Weights of a small transformer language model.
Size: width 768, MLP 2048 SwiGLU, 116M parameters.
Training: a variant of Muon for these matrices, 928M tokens, 7272 steps.
MLP neurons of a small language model. Each row is named by its layer, matrix (gate and up: input weights) and neuron, and shows model dimensions 464-719. Each number is 128 + 32 x the weight over its row's rms, rounded and kept within 0 to 255. Numbers have three digits each. A neuron's up and down rows have the sign that makes its largest values positive.
After each neuron's rows, "fires in" lists the words (lower case) most often at its 100 highest values on Wikipedia text that the model never trained on.

L4.gate733:097140102100110122160155154138067129119121158188098151181114167126189167146087126107193113169132107150146122163157101135113134154193120156115049178082140150071231150105155166111128115116210120142115063090121111161144165183096124140079098163115153135143123138115108177105107132157061108165135109135132095143091144117113124110176143185167174110111127130135087096120095173081159170169148119139135122075169101186078121109095120123092138130141119092148112122187106124148203153113169149187136141106092166124167080146141071080146161074116098128091125146109145187076112133152167197129075070194177148152134138143122172114193141132144145054120053149135096127196125048098178169133116104106185148133174129141109153098144145180100150145133127176124115162148089147110096186186190130
L4.up733:139160111105112142091146160096103085120098165127161148104072139157113153113128121108113121189182132126124156111113084089169186130198123145137204093158157152141143126150191149134146135118142157113077098106163168109141150107153183150039083100110181198150083120165138102131208144084063123100072175162162180169080112076062097087123091173127158101198155099100066128184078159089117109108198131176166106134134194101085090117133146121105154108114158130127154135100160097147145166111070104142093147126099115110169081138179116153162097114134153089177171107153175071110138134093111125115162134139125157154180140168101092115145128128103143122177119138114094175125145161093096131175165140142172144170111101079126131174154139134144094137059125117162088109120159097137129131153161189
fires in: "with", "of", "to", "despite", "under"

L3.gate1382:095147108127152161122112086202146104087102119136116155162074145073094126110086023157131176115113105180111123170107109106123136114130074121135154138156126160128141096137204181138109173096114116124093187143129176095141161163086124075060124098111165124178148104121128143159079151129173162142155158112120181181160124108160047143125131137143093114120174142120132134104106126127102178146118165110141116104091141089158129156157139140116145165132159184131133093164108109156082052130127161143096118072106103086115177130107148161154159081118092190068157085098108162116154102077124174121120164026103214118124111106135189074114103104063167131144179077094142126110095158088044146147124176143149170179098123116105162191168181128111224146061114120157186127118080147135161137121081105
L3.up1382:105116107142097118107112091124126051123164065150114125114136153110077143153146115091116209125137117099145145091165149105078137125105113172174108067107152210121088183129171144116215106072148085106104085114136107168101059079122153178085127120178141126136095131095107150088090136104159099110115125173173131181132123132126081119135088071147144132158169099127098092126153181125139158108091089148125129087166164180128114157123150108123133141147096183087103098108182108134125142121126143120151190070118066123093123178167120139151140140076127104114124191063141101168150148151094105155208155085112146112143105144195143109096109122107143119111142168130131115092176111162151118182162091105181143135126094148128132096082087152163125113134179115156100158097096209095061152098112128
fires in: "place", "hold", "time", "seats", "office", "seat"

L3.gate807:150137078160132131103167101122100130191122103092175119114167217143184167118123155123146167154171121171111123109132086146161059110111082132126097100185102147140132154105168156154087139158054126141152114153180105145162077189139160086115101148073102096186147141154190119116092160192139124180071098131150101145153143109122138140159084096130102170135137171202143120134109147151103135135066123112109130122126118151124140148108096106147145206096146082128138062166107101190138166125154176124166088147105109060160129068088205118140157112158160129117098151148131086114119157159169150097148055147108108147108140063073132129130115134058127138111170094113159153122025106130081109091134158164123095136065104129169109121174138150084120088103161114102089067131160064134156093125079138
L3.up807:140136129183122105122092170129073082147087128132181125126135183134145105101132101186096121097126150160136090087137061091106125128114143153147105081150142151091139150093138127187145174175130129126154188107118098169178101148114144154077161144143146120116152158103141096140115192158141128104080131144145154090085098094162153158187089107127121138109188164165119135151129132103136140157133129136135121145096184123138150180158104071229133176074167120098163116126120164134158094080134110103155113174093090166152161071173121124143101150122160175105116131160188119098151162099124159117148107123145098106130144044135140136137145107088094120097086129149181163118135128197143156074169126118162159098130123170109138113165144117134126085175173090104088125101110128106179105087104221
fires in: "at", "of", "operation", "operations", "fort", "held"

L3.gate1721:112152109109129108186166140127117125152145158083121128163194172080171130141144058133120068128124062134127137208172104118158103150066160118084163131150145074093144111122148096147166109085112171132141139128098166130144110105130056118155108103136100093127106101151084128155118115156173128139084116139134076150047064154115116133122142091154124153112136171153199102198132144084099144117202104013132158130100104139179096130142111160166126208114159150180139123152139110184105157159108158145076163107109165155167137115107181158109097107138107175151136175123141166078144116098140174143098197108129124092105188090199139037142154113107168151144182124123106139109187122128128140123085140121095096073134105123093090174093128095130094121183106208143135118090169138141198114103131134
L3.up1721:111141137135148141109099196060117131110099210126184131133059119129142187127148115134122146108120147151142089106134158129174100117109108186084121150163111152142098174102108164130111168115109145119109110132139134113166111148137125094080126135171117059077138157136193131183176097182150131157103174109122169125134074139093134124121155142153151098163123141078125139134067152141123069145134155090110160098128130095148063093110126126157153152150126093092128051141159092142139112182101113132171171113091115140137081113106156132175041165126155160100137168127143137132125117144115188127134165111134054115124131141129085105163178131135103123135125126139120089114160127110119122163166107099100093126133120130161110151138127082141083104096115157125100133115142202079131098120084086
fires in: "and", "to", "jean", "ward", "for", "semi"

L4.gate1158:104137067141139106134048169073117117130090123105176164147132183066156116176144094107147113121132094194108123140132132137117102166103118194136085092060116133113130107119132101135105105105162109136114134118087186114132162117140162109135114123142115126114137136114145158147128103138129111103073123050136156137202105139101131112100112123120064121125137155081171153091131149100118138111159088179047120070162130076118169118135147117097141099129133148101107121144108120147148108118122177059146120084132101132136149153146133192148089146144099127100138142194107128160110064126158176042104102087128161103108132206145153078160126102181160108143132123140065138159169116145176113150174064160140118114069155108168109118100097173116101118152146211056119104171125156117196117171051086
L4.up1158:059212145138148129133121107073175127158100148114147158127150169072169177065109150156123138132136199095137173133112100127074156133129096108134158178109159142076151148163112090108093082121069152117106153174110133106127128157123163094158132115121108140163125153144133139116128168157154151059102115080111165108171150128204093150094111119125113127097183153179158134098110098090081167130162070171142187136164161156186145167142125162102195106150188168160154119167135170140146127090070183131113182094152080054090197098129082180139140122178154131146111204088131120127151128161140127146156108167117125117069112098123145153152148111216144165110152105095106217104073107090126134118113120124119188123175125118134112143121132168104104119094144135111056127106184093121170156157123134
fires in: "of", "children", "women", "people", "blinatumomab"

L3.gate1659:150185122125132066145136134125151099147091117130147121163154145145088069183171130193119168140123084120156128120128127150106164156164131128177149137124146162174126070134087158086138144131134116139118084146166133160122155074083145104138133102101107155142127151119172123116114107097110112104138075191144092139135138135140079116107153126173108127147094088205124115149095112178168129083151148167101101149144122131152014099138096083138143120130151113104157188186138169105136162137140196155102064081151080080145138118127166092109146117106112106172125170140142123111171125089172092080128105166085162059120053111109100180127089101097132153103128108105091124189140160129149208143124084187158159108153138115167156141103124164139127212141096089166155152145117143157138093156082173
L3.up1659:086090083095087148081151130131112126147099087092130072143092133154182135073154120173122092134152156094164145157141148133119093125169125107102096122155171075114133149107182052091136100056157148133104159136157152127158150184128178138132118170186153110126138138133066073103167113135160132115157141092159108193111156157110146192111031167146145116126130142120149123140122114196130134039127112103109139100082126125128222086051133103126147131106160144116112147127165102095118123148060130160114155146142089118095162138120107238196138114151137115132126132104109160206147128112108128167150094121084086117105121106116208139115122068165125144183114188090144127123184126092088098092127107152093183193135127139113098100156148095130137124111133093137161094117114111114167106147097094
fires in: "no", "vol", "st", "volvo"

L3.gate1161:116106135110155133166212102130162100102151108053134151120061139174143173097115134137135109152112085114113219104089133133130108120099194142113087104112152177102133224050194126189161092118195123148157101082140144121141174157127185161155189164116183182081149126174144127120106130118148110126073124051104080150089079140068092133140138127136150136156161085166158089110158133136117083141124166139083094112141149046149131115096119139142108127111159132143105108115129132146131096189109139113104175123163193160130130136176143137077177107126129111086087097121097048088119123144152101064101145167158179115157092113124201129164115117123114093107156145149149123178140158127128112088092147167168127082100116119192099110129183135129128104136151109059150108120139121111114198106119148
L3.up1161:117171130129142149150130144157114162171149159080145094104115160115129168129174191143199159128137143161094126169144110073161109145117133105131152121109121120104136164104149097172117161165166094126144133122137169106093117060139144106099152176168091124172098129137102132094087180147145096148103134106161150093131105133082125168139147114153118079189171148131093141154088106129090154134127072130106123153120086147082136123120157121096152116146135085177098151112064105128112125156200116173125093143121152169100175111170100139127128126148113108137126098123055057120102160085169141148113096101127121123100138121134078174124123146126107167098124143127122151141106060162114153137119090129061136156125156087145144141088137035101168143175084074142165124144124098089141140140146118
fires in: "such", "special", "redistricted"

L3.gate1866:216168145177097199121129109193168152143181110165118128143118091100110168118100110144095094120147129092108118103132150122134135083092143110072195141162135161155124085175117158164123132150178122120152086109110129125159101105112136164129106117134143173175122095121134086104171097135176106176142137123168167146158135096096105156162144079129138163141171140144111150118112126144119046148140130254123179134080145127129124114113074099155115141148106156156159149146112123168153073149185172156124138129205126143106096102163088136124143084127128125131122077073121169121205113145104130146120134128107095110123119084170096081109116132099128095106076098140057164096093159163204069142074112117205110123108127145075149052155078138107151094084190115115183156175187184146175145162089135
L3.up1866:132169080077097141170102120115089142142211120100141123130100144153062085132084147150133132099162120179130135115107157102131151122116132117139109104114123153102074155137129093084165130121135138102147132164097113114153146098102131134162125150228101095094161079182150123117083124095105110158137141115110141132113103142178062107165166118093146106077156157072130088073075117115143108152092147107178108117165160096119101124078120092161074200094085090132188087129149093183118155132175120154124169181122159126111154123085193110099155173173142102164111160125108118138158106109115117108186141099146110119111095080161157105113062148163169136139149118148086089129143119085104156125134102170143095199148108111033151080140135108159084128090192093136116104164157125152109123170166142
fires in: "of", "during", "daugava"

L3.gate1749:113149148175151050136119204132161088154083179126192133118116144124144158170171136147125079148140129143162145142090114045090137155127144092210102124106147099159149152163138168127142140134197130129064129196098172172112179139150089205168144129126137083102145079147152128153100155154176128111144159190101198114100072127127123095150114124114098165131119175156103120115108145150095132103154153110162162145108159130146159123172139150103124192110089129130095124115147119188135058171141109140146112105106142144144098141083124106147101156166119210148126131123124108056153140141087179189074079113088186078099100132116145155107114166122154141137159122142115157179093046151160154122102135195101057170128098140072114115116083126119096149149174134184119135123197109138123163139186123
L3.up1749:129080131183202144106126106151148087149138135111153117196088144117149191215111125085130111117145154141162180191086156166129107168090129153144128129095145080147078161193153227173134150150148124107124150138168115156127189140092119149121131105128111106104146124064099065164090121159131174108130046137135146107104056200065112129065134115095181113177112136137077118129193117085166144146182103147123122105152101114159087151106156151114212112090129136156144116103113133138164121109159128144097130103094084143171121105141138151128180134149104058131112150137183144125125099143081150118118119115116110126156078149143112141120158147053120116115066166126099118175130145162112117154133124122137153123126154103147122097114128105162085060119074165115110178117179167076087152129059148
fires in: "to", "for", "by"

L3.gate28:114129211060178044112073080043155152098083108105197100152108151146091208101129089118177023141115183139137115074115129095145147142109116189130161132075153166125092090076099075182215094085162127182107187136146112086140197113158153192077156127107123157070146183117146137035124117115152165114113132121127132163156088090101167135157139144112123131147114131105146113127139155109116108131169144189097140157166085147158151071104057091179144092101151170118127146106112120119096144161168160091124142125115092092118140109137045115115084137112135107126091133140150085122116125114117191158150114143137133144173136117060156128156141098124086100123139088084150129082166130099099125107129130113094067126126071147192077189118148089092112161112171154130106114154174120160152177089092139
L3.up28:054195178083181054091116067059085157174135097152164165134082115109138072157069122118121059124150078135137161061054136126124132094100105194113167128095155119117050113148127119157131121132147098140114120121128152148089139098143096140077161108121079139059114106125171125100126138109100085130101175153137139122131075065110157106127134124132140146168165143145222091116167136130095138142147112135083171090166043125124109124139112102120129082212194154127149141088084123140133184148197135103185146160145066063128175144170125115122099083111146093100112143113117178104124169145104178137127088107123107152143096102100136149157135136115105110100113112061104124112113162152096168103120109132158101115167119117099100122121122111123129119163128140196055093152130093128188162105076125
fires in: "of"

L4.gate438:117146129063145127115129151130188142129071120125147164121096163160135128095160085093156120129110148178060177169125113148115159116145113193113085104157146166158135162192099074136198126123128206059104132159191162104130166143168150126147094184111140088156127139107129122174172114135154109119088089116124103094097110125129123149109118152195104213077162120172087146165105170179065155106087108156123149130111130142079160115100125137062133148103135141096156166123136115126108111110114141082133186162081124114095164136146165129152109116139153122075129137141148131109101095134141126076140136132049135104113175117119120090160162121096132140069117058086035142105100110147157081140125060109064114155112120106137117140154162091083110078133120166128159068118145137150099133087129131
L4.up438:214160159109032120211106189116150166141139122122135135088110117113121198096093153124118158142183104102173075143122042094079136134126142152171106118144147140179125146113094130129157181102118151118060128118141166087123154104152142152200116082147104158125164104138109159089136089125173170181139081142093109128123090094126156115074093122192148106182172203130088106107145121176125145126132099108078145188079084108074144099150120149144092073122145074172107144117208189199157113138158081147138150157126152089142139138154176084158133148056162170122135091147125123098144139156189177158125115121145080197210189161112093142165112213123073166105069082129133107096176140106132105147127108112119165122141085220145118127066117102132140060131146114098144140089093116073098164098122122
fires in: "all", "even", "just", "shortly", "both"

L4.gate577:067127170114167102106165179074119095143149166082142135122192163166167161151142113135123138126148131105158091092120169075136148161111107110088154166109104082187147088087078125141134111161123123167183151143097101154142168127161088140168151108161120136104142154078201113096142087110100089099132122175185123100174098091143083121157122096131153120131148146159094096150121119169198112118112077122100093139158134092155063107104094117109139103096129114094123132072135112125100155116134112175121121137130143059137137141142153107161135064111085103132049122160147159088179169100113132146132116114045108122165098084095166109150153093134117143112172123101115158088138150159083079163074086128135134147125165090119056205064136081123125066108104114105105177137130112213179155149151152
L4.up577:092129121117158120138140100064084144129154155124209210156161139179134105096112148118107130152155115099106152090072099157164141157096175146061167163119150110148129139104092075136129143140147088097116096133158098099152188119126113084120147081148158127105097127105134122160146150097137094147083121131161091156140095131129104155113137150114135136114152135107136089133106161132137146161156163177059146109167125160123092123093161125131095128194133132083135111150130200127151166132105149106128120146186152076092095092158143174134121093110100168125101143162090167153100118138099146155134103185075153173150129131108132111094159159108166164070122155109122177140137120212131158150088134090101121097128195144114041206091116085107181141072104161114107136095132131171108140176080126
fires in: "of", "among"

L3.gate1713:154152193163122113152132123106155148165129096107181115079161148122160157116096144150168120160168162170157181115104124145166112111145167165161116138124094129125107115071082149137114152157137115143107108140131098144121089104109111198118084121092049124117112096184162139162094167067117124110135132148128166119139132160106163057129149140140146155094131153115110149185144083191106197125174101152099174126150106175123112104098161123120159039105171146187104109108124134128097095165123098116140092127076146141138127117142141108129084153174166087199109094200105198132114146138108124137069112130138114164125185115078128162119154139161118176131110082166136098111050132105206143147137163117120145158137082097134177089122145086168109088151080091122168136157089120115127169122068085
L3.up1713:145094142174126162137167215159105121093064154162131133157189110125110122190109124103166111151087115149119070173118073159119162113139137106119097142167158094179107129133131095108162135119127054104160131113107154111123122134178114159136137146116124106150180149114080170160151124089079197188008092053115135130116152118165147103154158114079096097076100172112093175057134099131113089157115197221189084128109123162066122135108150072127084104190125120074157126047108120171082109120100137146133164127133120150072155147102193133170096089129107088120122123171109142163145098187140118165078092134060144089176127105112107169185103121136131150089151136149154208123141091126158136109147075112142095122086141127090145128146155162098093150150115106172117172106132165154131147119138135
fires in: "the", "a", "i", "he", "his"

L3.gate973:124180134152127134075142149128154095059140141136153148153099158132145182120194081112051099075143090162085168078139090161095160178121108159108135119089153148084116083077123177112126122120085128125070140184143123125095113129147149106126147155127090097175119136109095176131096142120143171121140135178149129063125117164132147134087115114188155102163119106171133119154180144122145148093116129109067041138084188060129176150151149092083133128099109136064138114154136136087150152147109156127099122176142109054123173085117103180096124109085142186132183184107028102121152077164131142217085176068134146159111147129143113160166095143125098180130095139138049157203149123088173115102131179130160154172158148126082098110088127146085218192153114143187152159145136088130125113134152123
L3.up973:112124146174118100165095102106141095143140119100076099127103130211184129125156078161119117162097125188095146110171120073109183152134180094114163130088082111159171162059104109134139138137153122166125089148118081093148077167074154119111093105156126120140060088160102171171130161156171135144149160087148139122092160105139149148140113130139128111131145156153145106099125136121181129095137163116133110108090139090142176113089153138118145156088163079071141158091091124113129160110134138114132178087149125066161151133142142140127086154070128187141119102125153054110166111186146131162075161146126102111131068101100126127089109113146040168130118142174115051164176174171097141120188126191172115172095119050108151176148086213126154109158149111124108106096135094142114155145156175
fires in: "no", "vol", "volvo"

L3.gate444:108096116086141170156132140115054177105147025139124120163080153143096124120124177112108129108081171111148129106105117092075135118117112169080134136098156153125098127103090135146160166150133143162100112158130094123127104169055210146164182096132117066078142105140153084164121080132087099092132166137121086101192140046123085040099159154198135132133142128089113128097154158150154125142121115117138119150131113147111096163127084159129142136112127175124134118140050140103125151141140147129149111129118122133116069148114170085131118158101156129130052094112105141223173129155157067215135095162114173133094092149167115125074115123115065156119145086052144150152097102115105149059065116122197132122150119217135115185116119176121129089128142142061113182122109114094096188160174142
L3.up444:115145130133127128164115128125153141111118076141125098130063156114146061026112128098182126158125126107112138125114076186066101141128134120060076071172135140120137089093136071125166170193178065125058183086170069149117124104105135139106094088099120123158170149175159071125109158094165082076160154138164060116141089118147133115090151130184095135146152176111158128158125142113156116153101077172125126134125154102117068115130151129096183149135125158141105158123068136139114125122134102161140158126091107125086139173127146077103130236126152097105009152152131208185103102178108058176201134138143139140124135110085095120090142131144134116128146099127147152065119108089150155017094123143147110111207129144130172161158096124084141122160130172222120162127101082087115128164150113
fires in: "through", "in", "according", "up", "like", "to"

L3.gate821:112216155125136151103077146117172134184146200133154136135096135164138144113129119102085070094115122176135118139073124108106131148224137151136130110142106095109221139118063168104152166110161156150119117122106125142160192112125137149142124136111090097101151098160071133111181147129061102169123136122130146144113133129173083125153149127072181151189078103083173138143134129142182170115059170068117085169154148165073124146137137094096137129134091186142052067165133124103161120127135146151107171106154054172093123173122112159097088117158169155195126118093098148143113098091070098119136208144146140120068096164115101160151154114118145117114138149137144150151121091157105121112108138111168135091123123162081172084177179115130117093139159123091175160102068180109103098120106122
L3.up821:172175154142150154144099115110168137131157211145183111165141136162168103151129141132079081161125146126166134146069143119085112077150087117135116148100106110110193114108081159092150129106094121123137128104105130141129188150092101165106175140110155133100152120133141131123102112123068131186091101131127097168082166199183115122132159149132149124218061136136139137171117151111059170087110097086112127167143148155134128135178134115071167108136124162090061153137137173126192161102094118078121140110109130192082185113156102150113117097108116154116099087088105067204128083100100092146112120147092188138091120158148110147182192082122149095125149104102139105102115102184047208108141130094141172137125140118093143118170208106135155136101131135107131176142101101132121116150068178
fires in: "two", "three", "four", "into"

L3.gate1597:128158053138089150146170087140095161119156154150125150123188116132096100117114120110145088171143113093077083052106140138171082191118145107168123125128156148120119179202074125114123170144131124169114136147158125118155122135115123101150136163183143110126109114188112108129131096124102097095106128158140137149090148160149085124136161089135127133168159188163125104114138126086097092157138154141133144097177181100133151156113106157143171096117174112149149175114165150115092149108167132110089095112096175109130162173134142163143119124130078154159147140124061156104159130153157137152118121085109128187116110153057139105089146136105126111172114077100168152135156101180106131098129133062124128202129108155168144099098146179110157099180119115104079068123110113120107113145092131
L3.up1597:141187129171188182123177159160167141154182102127161097104168102132158162124131116126187076109150093096155094109112139125133091117114223075166128139145136119115139146137072109115116146164138126175104108132188109105138139159123097108197102141122175089120094183106063111151173136106077108117141138152098089084138162136149102139124184132159135166169171144146175142116143166125063109144117148183161119163059129109083135097153099171147160087122120080137171133164144113121150153166141114101158098122140121148136168140154133136167083133095091127114070169140116152100123201146199061063082093096089119143094146126079127121148150138150130079127132106107166163160162064099055125179134137102160101118123144136168108091120162172093168102129114181128029127127165057109140089066156163
fires in: "two", "los", "2", "three", "few"

L3.gate749:092174139176118177102182074144169194154095058159131119142146169097182101123114129191131114168124122152092170138136127134166126100154162061130149085116114105145127139164132109117112150160150113103137136093103107179202123107085141087133152168134135063143068102128175129101152119131172111104125166162089150153168063176164072105080154119102058140151125106116065157177152176129103125133112169150062143147162112124125134125145126158154153170100102139123136102158150166142126146133080177183172110153117116155162139160162148141120127038142060101117076076141130141116162139160130188118114132112172110104152095151095113145152082112125135134164157113107111131149130143100116162159118104180169134167116145106165157105089128187101105105136169162116147135151119085138146141169139109
L3.up749:098132152114140150124177085145111115141039112079108149092125097169099135101120065131117113150052048114096140117122124129168139112158138106136145117116101122120156121142099158092070155094149115088158098143077120184188181135152135154112168119090150141144034144184108178146121131125131127122125147061115142118139124159074067080138124105134175119167175169131106177157114155078166177160096149163150119081111076138092166078148124135169121146064123066127116155141087131148138175095143178168147151084146162147137131144137131141061122099161085120175131105131106096092122163159110103154168135158145128128153064133171150124158174139154113158129112137165167163143142138165130124118147182127167151149125092115102161110185137147143110077170158084134144105158157061125109137112140158
fires in: "of", "in", "a"

L3.gate1095:146216123154123126151101077119115108143148128090125117067142116185136117126094121137126161154168115054122196085122204169079185159153105126097163094131153129092107116106167140108175163135188116094130116157109102066113177093106150148116096155121105071126155135081101141139171181133128195082138113081131159081143133129125136150136092177113192149086089139116108118078107135128170108155150128127125080108096084094151122062109121160075134027110135144205124147080107099114074070123166069108086114140147134182124144112150058121178116155136094106053114156123128086160164135134147114150139111103196117120064122078132143117163174087144146083133130109147153171144204161120099141170146120087137090146109175132149128109146099109176099125120109148126122168120200108174157212097116133
L3.up1095:151145124141126195098174095105132210141127165078110169096117139096168180111182133169152115114152118085107154127117169166127098160111097089135126114140141163112153154084199142121148100119183162107158127107175186109172074076126105120140147147117122142132156129123142146129117143138063144097148070093125178138116141129132113153165100070093116203093078155172141106181110149189089105112195164096164077123125139097072159041089086125091115105111139085084105169143059136116131096141088134115162112129157145146104167097134109073128110153149127134079185162161098175226172155114141135149130148114094110125157125139119139171192163104145174165124161119160110097106173049105133156159095166168110114109146144063129084173070145125158110178134117153083121132183166058172079170165093128
fires in: "would", "to", "killed", "either", "died"

L3.gate1725:129179157099110137038145178122145130152107126135142115120048121161130163086093107136137101171153109084145079083120122157129175108119135122143214136133148142103117125110110169115148176122153113114135135130079072136103174154159126141095090166197132140124141219135095092122112079094074062067166153147109159099109141126195127117129166046153112149156141145101105185141112111137134102133118169092143213074139079117147157149141126091065171156115098093218109184123188203082071140140124128123096103060088126169122121135190139157126119186167118191141169124103106154199030123136139078036167159087172046168149086116138159161098153116171159133147129112196155108169123083181128126117150079118211109160140110111114083100129141160132142170137197176132129145127143062088136138132185143
L3.up1725:154093091131094128094109197102093164126167133166130111129110107070096139109130109174125165124084119182106141161156135204092116153128124032150179156175157116111099123147123179190183157138115113123131119143093086070103085150087080156098114154142093087106146173069106072155117149129145137128141132159139106143127164106159133159116158128115136152113187129121089069066118093127105134099128102134166130091130092112182112104089153128105108194125106102146113126236111169099153108175121108117121109116073108150153105148114114126130108150168087133114121117116131123174049099140116156171122122137194110103157168084149122107082093113156154132149130100153094116137113117114120100077095094101109099162124088159126138136068084135100186167226117138118144164131114130074089115076117193
fires in: "led", "from", "by", "heads", "headed", "conducted"

L4.gate1419:174066107150178120118131178125147144065107130172142124157102103115034118131122127145133155134144125147157121089223092096113102118086070122098140101115151105155115089201138141102104085114145086120138183145112090172113171131143118161135149124133172173099191080143148133133163156105157114072042092143080068073129136075162122175143082145078201072090089138124099116128175091120098112129121156157147138131206163116165159060115138109134094194110114174096169119147116102097132142128134099112147160142142166116066129078149183145161154120110083168164100080139090112192094094133152061117169160129126106125135129136201133106086093097143181164133152082171182113128106089084142100174142126158161141118151115135150106170042153141130151057088180121161151101094153088146117144097155169
L4.up1419:101143149165147135133072122108082202138132128164103166197154144219081161125129154143128107109125143100103150092106097160114135105142153072093100096140122135128122126153169150138178156094081121115132169114104084133110106111175117132114132103139124165152166129166122156125086143076147139139114147146148074144172184175106106060177113132169154099086132161127181104143175149106145112079137052141119130154103103093100098170136138200188124099134127124152127117096116127158112144170129074137085086080132176142125135112177100085134182130132152127138110134096104137186120175143119096131139077176167076124173114159182155125130149103120112158171150105212146131117112125095076152173123070103118151089119123139129105172092101069206135099122134112129148146142170161113110238153136112
fires in: "in", "of", "to", "who"

L4.gate1988:126129124119139144129080052192168128100143129148060134192122151111136095136129086115141175170112122127112156124171145117118162190134107058141130113060090155141108105196175076136128143192095131091105117115115089067159091111158137070120160140154164113119098153155131132108120176216109100109146112152131155128166145126146067130110105097069124096148154138127126119145096099149148113071133114140200102108217142166097138092098118136078117108127194114090173114117025139130145105128106157190139174172128121111094140116077156090107164166099053130147118146084077214132178175169117169086145165130103084089175151190160120137150098124135163134162083135124154104157163147142137110080107140174145164117130107104072171072071129075076116111112136136134156195129146152087195066070127163
L4.up1988:056134121129168160181113103131190151111123121137141116147088114140096121096072104138153139112059178127159162170083168127155074075170104145105086202144121094114144128127161177106121161096192163121114180171121105135136164156178122165154118126147175115131127134141081111077150161087135120135148114096091104123134161166195101165103142160141182164180069124118117140120153134145147116110148130197104096136106131099120097124149167138038105107162115146156118101077107173186085163120137135104118102174183177079130164131115129119142119117134121115147056204187207145127098155104125114079125111147119112159109128123159136071115095109091118135092169107144127089143145130147082082123132171083110084125145135091123134101114145137073079114130154107152148152121076205097075186156119099
fires in: "first", "one", "second", "football", "of", "single"

L3.gate1855:109111070137098172084192159130136122091121134087132062139117085135123128100100218148152153116082190096124158171113170161131135120135118098102141184129152148141097140102123060132122200155113137133069147131118186082126149167097145185114146210121146128156127104140169154117116179132142123155122140130160157152121180116115103126136122215140093121136105113155127096146148155111164126106078156178140138127148076159112087154074122108136139115163157140121128144090130099197093116135114073124099114130172131100117117115108140108138090184131152069064135116135122124114102111136091106119096189099137163172147156148159080128116137176124137163146152094115038156085139051146151129175173189127156109133135149069118142091143181118117150087107106106131070064125128070124157143142098067
L3.up1855:160080125066164176096145129214130122121097110131138116194096149113071067143181088142137165149133159128133129123113105075160155112097119134121133162118134126117128124115151125129109132069125095089068128153090099185168088132088086131190169158093129097151157133158124175106083159108128125151146090079099121156118118099146140122177060112159148147166122128114093134154149124118122147103181126188162168124063177103139052112118173137118087166150083116152108123134152105163100095101069100177114163134169169071102112124097112160133115074141120153124136134185155171124108116164122079108184163096142129137148156118136161111112091161114099095108097159163134138132107128119092133147156155063129139144104096118106152140108119069132152132152120166166072134046154195097150130030116152
fires in: "place", "position", "48", "49", "hold", "50"

L3.gate1291:144114075162105144106164186173121113124162115122117145102101169147140091102176147131122144097145151126114135102133158117129129087139053096166108156130122061066149120170027117095146120165140135105106157162140159224133138097160106126077152149081185168074141063154115118123164159089151162104104080130154142126096215166104117171154137078086071177122118094114177126128118103152110089142079149145156202093129119104142138169164096138168121078115146137119081165101043207122127136125154109122179128131165133095153129117126132129146188193058146138130098125155155109128094075135124095117137066123161144129094151107159125116177152075091093108144132099136183138131073090152057206135151134096103101169129127110154132098117142085092060117178152117124143113084150136112121117175073129
L3.up1291:090113126142140102127099169142171145129132166152140190132074153122172151109145097143135188130137102178134151090097140120161126073096066175113107150168129075149148107170142101050156158133153139142086144152160109115121130160081154134130109130149163118124117086131119165127123157126157127155134118165137167126145093178170138132190145077111127132164125150100136125158108094091108108206144130158177164132153098189132121214139164144097181135164119156187125144131125124122173039082054136070111117150091157146136146068205162154037111087068026164113098192097097120097113146108133150106084129132081112131092136122166116106137107115117141142082129120131131159142077127129120193108130137103072134102171071119198111108127137140143108160135178097150105159113107116126102152117133140
fires in: "two", "single", "three", "half", "first", "one"

L4.gate1744:164116164122171089181112111148132190130103128087165135149116156150149116160159108140095133131146125121182151165121169179170142117132168136129105149084109160134138166131093095159144179140078070117223139099102130118200154122076114132123129079107123097044124124102128133102062092172148092128113127174150145110067128108123106163125155102127136135101141130200164098116117118100154161161161193126094098086160139185130174115139089118131135168158150125156075133117155190128067141163107104128102087133152163134115135176128113103150175099070161104092159137203111092117132161153115129128121126073119178158152103162090095123095114092120165122166099100134071159151134083134116143141041091181106157094137149170173093127183098177119063128119157158145097121143145197110092136138158050
L4.up1744:144141109117135169115149160145112041103137133146129124072128136099163148161149070159141117090139141100164206108117149089088176116166058175153172134130098138137152112148101129124171162137191119150146084127131154136117146114115123123162125091150091094149161107087111129167165163148120131152112139144155124172168121110144184186061138125210089149134166107081171200153134104136133141078127106131136134149121135091163113163125114112114112148072110122130135155134126042128098152149105128125063164172186108121122110093199088159167134122175103143175127116122102134126147134082105177158112161140186161063138101108081129207136165135121122084106068147031130112203118124120111127154175140119095139156125137129055172138154153125147133085144106130131131132149109136125158156092143157
fires in: "such", "these", "those"